config = dict(
    n_layer=11,
    d_model=448,
    n_head=5,
    n_kv_head=5,
    head_dim=64,
    d_mlp=1344,
    vocab_size=8192,
    activation='squared_relu',
    norm='rmsnorm',
    norm_place='pre',
    norm_eps=1e-05,
    positions='rope',
    rope_base=10000.0,
    rope_fraction=1.0,
    qk_norm=True,
    attn_scale=0.133,
    bias='none',
    tie_embeddings=False,
    parallel_block=False,
    extras=['capped logits'],
    init='uniform',
    init_std_qkv=0.0167,
    init_std_o=0.0197,
    init_std_up=0.0167,
    init_std_down=0.0,
    optimizer='adamw',
    lr=0.00137,
    lr_mult_qkv=0.7,
    lr_mult_up=0.67,
    beta1=0.95,
    beta2=0.99,
    lr_head=0.00423,
    warmup_steps=388,
    schedule='cos',
    final_lr_fraction=0.03,
    batch_tokens=65536,
    seq_len=1024,
    doc_mask=True,
    train_tokens=417400000,
    steps=6370,
    dataset='wikipedia_en',
)
MLP neurons of a small language model. Each row is named by its layer, matrix (up: input weights) and neuron, and shows model dimensions 32-127. Each number is 50 + 15 x the weight over its row's rms, rounded and kept within 0 to 99.
After each neuron's rows, "fires in" lists the words (lower case) most often at its 100 highest values on Wikipedia text that the model never trained on.

L3.up145:38 45 39 14 56 64 48 37 70 42 50 29 46 46 37 50 60 30 53 63 57 67 57 33 33 47 52 31 43 89 50 32 59 59 50 33 58 35 61 62 33 31 37 54 00 29 18 50 17 44 49 81 83 20 37 53 42 43 45 44 39 59 84 48 40 37 32 67 49 30 57 51 31 40 82 63 61 63 57 55 30 38 79 63 53 72 57 37 24 52 76 51 29 43 24 53
fires in: "and", "as", "french", "english", "also", "streaming"

L8.up781:49 54 55 59 79 73 63 57 30 56 40 72 22 42 62 41 77 35 32 51 74 48 48 60 20 17 65 72 32 45 60 51 59 48 57 71 30 40 41 53 47 47 61 72 58 67 42 53 45 49 63 76 67 47 52 79 78 34 52 41 39 49 26 43 74 29 31 52 29 76 55 49 21 36 30 48 62 42 45 51 66 61 32 32 60 44 40 46 71 51 50 57 72 29 55 71
fires in: "on", "the"

L7.up41:51 59 45 21 63 41 43 41 17 35 47 44 47 42 43 56 74 33 18 58 47 65 33 24 43 51 49 72 33 44 31 84 77 52 44 49 44 40 54 99 44 45 53 85 59 56 71 47 53 53 49 64 40 53 33 32 47 59 45 44 54 73 44 65 62 40 51 61 83 38 35 46 22 45 76 54 46 55 61 60 65 37 63 61 61 73 50 50 69 53 32 55 18 45 71 43
fires in: "a", "an", "most"

L8.up993:32 49 19 35 42 41 49 48 37 45 39 59 50 67 21 32 52 71 35 74 32 74 45 38 61 54 44 39 49 58 38 46 29 53 71 68 62 20 73 57 17 17 40 70 30 56 42 59 75 40 54 55 51 60 83 32 25 85 25 70 41 68 46 40 44 69 34 35 32 67 37 35 22 63 45 46 71 50 53 27 41 53 60 43 50 57 56 45 36 31 42 52 50 64 37 71
fires in: "nigerian", "and", "okoye", "he", "suzuki"

L7.up53:31 69 53 21 73 71 57 51 44 70 38 53 45 44 48 20 22 35 27 88 51 56 48 46 48 37 51 42 37 48 67 68 64 64 54 66 56 59 47 45 48 63 56 78 40 66 57 51 32 54 83 83 41 20 75 98 47 31 52 55 55 64 67 24 60 58 45 57 54 52 62 52 35 43 31 83 44 51 94 40 42 50 53 56 36 45 35 50 53 71 64 48 55 48 39 61
fires in: "he", "was", "they", "she", "had", "were"

L3.up961:71 65 51 84 46 77 43 32 40 36 62 39 29 56 52 44 63 49 28 66 51 64 30 36 44 45 42 51 36 82 53 67 61 53 34 43 41 57 39 68 55 49 56 82 41 45 42 59 39 19 53 50 47 59 44 44 23 52 48 59 42 37 64 59 25 64 39 51 43 46 50 93 55 43 35 66 56 52 33 57 40 46 36 40 79 56 51 51 54 15 49 44 46 56 71 57
fires in: "3", "30", "31", "q", "3rd", "33"

L8.up1165:74 76 61 59 75 63 26 21 36 49 59 48 54 56 62 31 51 35 21 61 63 36 49 37 33 68 53 64 30 56 80 57 53 30 30 42 44 26 49 68 56 74 72 45 55 70 30 45 13 66 26 61 48 53 45 52 24 46 53 67 70 79 55 59 56 62 64 84 70 33 50 45 44 50 68 59 20 55 59 57 41 33 55 33 26 58 33 21 47 49 48 43 60 28 52 42
fires in: "an", "for", "his"

L8.up220:51 64 47 51 38 62 66 53 53 73 48 50 43 40 45 39 58 46 36 72 63 59 07 37 39 67 41 54 45 64 56 44 73 30 20 61 30 50 47 47 60 74 44 45 37 38 33 29 69 56 58 65 38 67 92 58 54 21 51 56 40 85 34 28 52 69 54 40 65 45 41 35 40 47 32 38 51 51 31 72 44 57 54 48 37 49 48 23 42 65 54 15 59 14 60 67
fires in: "can", "to", "would", "will", "could", "not"

L8.up1017:57 65 30 39 58 29 78 15 38 55 34 66 55 70 51 55 42 81 60 71 35 61 56 57 61 30 64 29 33 41 48 48 67 27 28 37 63 63 39 53 43 58 47 52 55 33 44 68 42 55 48 49 59 61 55 45 47 75 46 46 37 59 44 72 42 42 40 39 55 35 52 50 42 54 36 42 62 47 71 51 47 42 56 66 39 49 50 19 43 32 63 45 53 22 34 49
fires in: "and", "or"

L7.up264:55 55 53 31 43 52 39 35 54 43 57 66 51 56 71 59 43 54 43 78 72 70 33 73 54 41 39 54 41 74 48 58 64 50 80 54 52 42 71 37 47 60 31 55 58 34 66 44 38 45 45 95 21 65 75 58 65 34 26 45 69 42 53 74 42 42 45 31 55 37 50 39 48 30 34 56 49 53 57 60 36 54 29 55 63 53 47 37 73 51 40 44 66 38 45 50
fires in: "in", "on"

L8.up842:55 40 20 53 27 65 46 50 68 52 51 72 43 57 66 34 46 27 21 57 49 53 53 84 18 13 18 61 48 73 44 59 74 39 41 55 28 63 56 72 52 80 77 45 39 35 63 40 40 51 61 82 73 37 78 80 58 31 57 71 75 38 58 40 56 51 42 49 48 55 46 51 53 15 55 49 61 63 39 75 62 49 56 60 61 64 43 45 42 52 46 50 71 29 51 67
fires in: "to", "for", "after", "during", "not", "was"

L3.up275:41 35 58 34 38 61 77 84 77 56 54 57 25 13 67 52 53 69 36 73 35 56 60 26 54 16 42 49 42 96 46 40 65 34 25 63 36 27 48 55 57 44 47 47 58 63 51 34 46 39 54 49 59 46 31 61 23 60 40 49 47 50 89 61 57 44 37 59 30 74 83 39 46 64 55 71 43 60 85 56 25 63 46 58 22 88 35 22 41 27 55 52 54 69 54 34
fires in: "2014", "2013", "2018", "2016", "2010", "2019"

L7.up30:31 41 49 39 78 40 57 35 41 40 32 53 36 37 54 15 40 51 28 59 22 51 43 19 29 56 54 52 58 34 49 63 49 24 33 56 81 50 51 44 56 28 44 84 46 53 25 15 30 34 48 49 47 44 88 40 36 53 45 51 58 31 66 51 68 45 38 43 42 66 39 40 24 34 23 48 52 45 42 44 35 62 49 60 59 70 39 52 37 38 40 39 29 37 23 52
fires in: "and", "also", "subsequently", "then", "has"

L5.up1114:58 36 32 35 56 58 44 43 43 55 45 47 41 38 60 76 61 28 53 69 45 59 61 71 29 43 64 45 29 37 57 77 60 44 43 33 29 50 65 40 13 62 56 52 53 45 67 59 54 67 44 51 47 45 62 43 26 51 62 33 35 63 46 40 95 35 54 73 53 56 53 58 25 34 48 56 54 37 76 39 43 36 53 45 28 62 58 55 27 45 71 48 55 25 63 32
fires in: "a", "most", "one", "oak"

L3.up384:18 53 40 57 51 37 32 46 32 48 61 26 57 38 45 40 49 50 49 51 46 64 42 63 49 52 47 48 34 28 50 35 55 59 42 51 63 66 37 49 46 73 36 61 65 37 68 44 13 55 41 78 60 72 61 26 66 51 57 45 15 64 52 25 38 73 68 48 49 53 36 33 53 35 34 40 67 26 39 78 61 61 65 56 56 76 57 54 50 77 26 26 53 30 49 35
fires in: "in", "check", "circumcinctus", "at", "ide", "79"

L3.up1075:44 99 85 65 64 58 44 40 38 56 52 55 42 68 53 65 55 64 54 46 61 47 25 41 22 57 44 73 50 68 50 62 84 61 28 55 43 35 44 63 48 79 60 55 40 35 41 32 35 54 41 58 57 70 47 48 59 55 45 37 24 84 47 49 80 56 68 68 45 63 53 33 51 23 40 36 60 51 61 54 56 79 62 51 41 46 61 57 57 35 59 55 49 06 68 43
fires in: "by", "born", "joined", "formed", "division"

L8.up739:50 35 07 57 44 40 69 57 32 35 47 31 55 37 64 27 46 27 40 54 55 90 33 59 03 61 34 64 80 52 27 40 47 37 46 69 54 52 56 59 44 53 70 69 37 71 58 48 38 23 76 50 54 64 82 79 17 74 28 49 48 47 60 54 55 65 47 56 31 55 42 51 22 40 69 52 51 67 41 41 37 47 47 62 42 62 48 29 60 40 52 63 53 59 26 99
fires in: "he", "to", "which", "in", "0", "she"

L7.up51:13 70 54 53 52 49 31 57 42 50 42 55 36 41 54 45 71 38 62 26 55 81 43 39 61 16 48 28 48 26 46 42 42 53 49 49 44 44 19 43 35 69 68 54 58 57 61 34 39 54 64 50 25 59 63 64 60 58 66 41 60 88 46 43 65 42 17 56 50 44 27 65 22 54 45 39 49 42 71 42 28 61 65 47 22 29 46 45 51 21 51 61 52 37 53 59
fires in: "the", "was", "only"

L5.up139:28 66 47 44 60 60 64 45 19 45 44 40 40 27 31 52 69 14 57 78 42 26 40 70 47 47 58 41 14 48 62 73 57 48 53 71 57 44 62 55 73 33 57 76 60 35 58 76 46 67 66 64 55 42 62 31 48 52 39 57 67 53 52 49 52 70 50 49 58 58 49 62 62 57 64 55 62 73 58 69 60 39 49 64 76 32 62 37 23 23 44 57 48 50 53 37
fires in: "january", "june", "may", "march", "february", "july"

L3.up981:29 34 28 56 52 53 41 50 51 44 45 42 49 51 49 62 53 47 47 62 50 70 51 49 27 34 24 68 53 49 42 58 55 28 53 35 44 48 60 73 60 58 36 69 53 46 35 62 23 49 58 69 55 64 26 76 62 44 48 50 31 43 41 48 68 28 40 55 62 45 62 72 29 26 63 56 56 55 49 58 73 50 49 43 39 43 45 41 51 59 48 21 47 61 72 33
fires in: "about", "based", "case", "cd", "other", "release"

L5.up67:51 47 36 69 34 43 30 63 40 45 32 56 61 51 65 35 55 52 40 50 14 72 46 51 35 60 56 37 65 64 28 61 60 90 44 42 66 49 64 41 39 34 57 40 46 46 52 20 46 35 36 48 59 51 25 67 31 52 74 84 61 47 66 56 32 60 50 60 65 57 34 48 43 64 70 49 64 34 43 75 50 39 54 48 72 54 55 55 27 37 67 72 55 73 49 58
fires in: "as", "from", "was", "at", "served", "being"

L8.up890:21 85 39 29 34 56 47 41 47 51 66 54 49 50 43 52 35 47 37 51 38 38 41 67 44 43 64 58 21 46 50 77 52 52 75 29 74 52 30 60 59 76 75 44 37 57 39 41 17 75 43 83 49 51 78 67 74 55 44 42 50 52 33 66 52 18 33 44 44 76 36 71 50 51 60 76 52 25 45 60 72 61 49 62 48 49 33 47 23 53 48 47 72 28 77 63
fires in: "july", "august", "may", "december", "january"

L8.up1186:38 47 52 40 29 60 51 47 44 44 56 63 62 43 38 76 61 63 52 70 13 52 28 28 56 41 57 56 52 59 36 63 91 53 40 25 37 26 44 38 45 45 39 28 39 35 29 56 46 43 40 67 48 26 57 44 41 62 40 64 48 58 57 41 52 35 22 56 65 60 49 43 57 55 80 60 59 58 58 71 26 49 47 36 59 67 67 49 43 53 71 09 54 44 54 45
fires in: "was", "is", "were"

L8.up867:59 58 49 77 62 50 40 50 57 38 64 67 51 58 67 44 36 50 64 70 57 55 64 27 41 85 31 64 54 47 54 47 48 62 58 58 41 49 66 58 63 14 56 44 61 44 45 22 35 44 53 48 61 72 55 82 24 46 56 57 45 55 53 50 57 65 63 61 52 61 25 60 55 31 65 53 45 72 40 57 59 43 40 53 52 78 37 44 63 00 69 58 23 49 34 53
fires in: "of", "to", "in", "on", "for"

L3.up939:59 61 65 71 32 37 58 41 64 39 49 29 43 19 30 18 45 41 54 63 59 39 47 37 55 59 69 67 19 54 36 69 39 65 33 51 66 55 44 52 51 71 35 56 55 46 45 31 45 63 32 68 46 57 70 60 32 97 48 54 74 69 47 46 40 41 32 80 35 45 52 51 52 52 74 50 63 53 51 61 50 54 41 54 52 42 57 63 72 53 56 41 43 29 40 49
fires in: "0", "axle", "01"

L8.up1018:34 55 66 58 57 54 70 40 37 30 38 52 36 41 45 58 47 57 34 38 66 59 86 59 71 41 33 49 60 61 73 68 45 40 41 44 40 49 53 43 51 43 72 62 36 51 82 42 67 37 42 47 30 69 59 65 33 48 34 38 11 59 53 46 70 46 64 52 22 67 28 42 55 02 58 71 52 37 43 44 49 59 34 46 39 79 56 71 67 26 50 49 51 40 54 40
fires in: "gotha", "takealot", "money"

L3.up18:65 54 47 37 35 68 47 12 61 60 42 51 46 56 87 10 60 37 62 41 46 78 55 63 23 61 71 48 47 43 44 38 53 55 35 37 80 46 42 60 56 80 35 64 53 46 66 29 44 56 15 54 44 35 77 58 43 37 43 58 55 60 42 51 44 49 17 48 48 48 30 45 42 61 42 56 53 51 40 42 41 43 30 68 40 29 26 46 52 36 60 66 30 35 43 72
fires in: "for", "in", "on"

L5.up681:33 64 72 52 46 56 38 51 61 57 59 27 57 69 73 41 50 44 62 99 50 61 60 21 50 41 32 57 41 90 44 59 36 45 49 43 73 31 62 47 08 53 28 31 59 30 33 47 54 58 58 45 54 45 53 55 28 67 45 45 75 50 59 50 80 61 64 32 64 47 54 32 57 52 49 25 38 51 38 83 61 53 64 52 39 57 33 43 28 58 40 32 36 48 45 36
fires in: "1", "10", "17"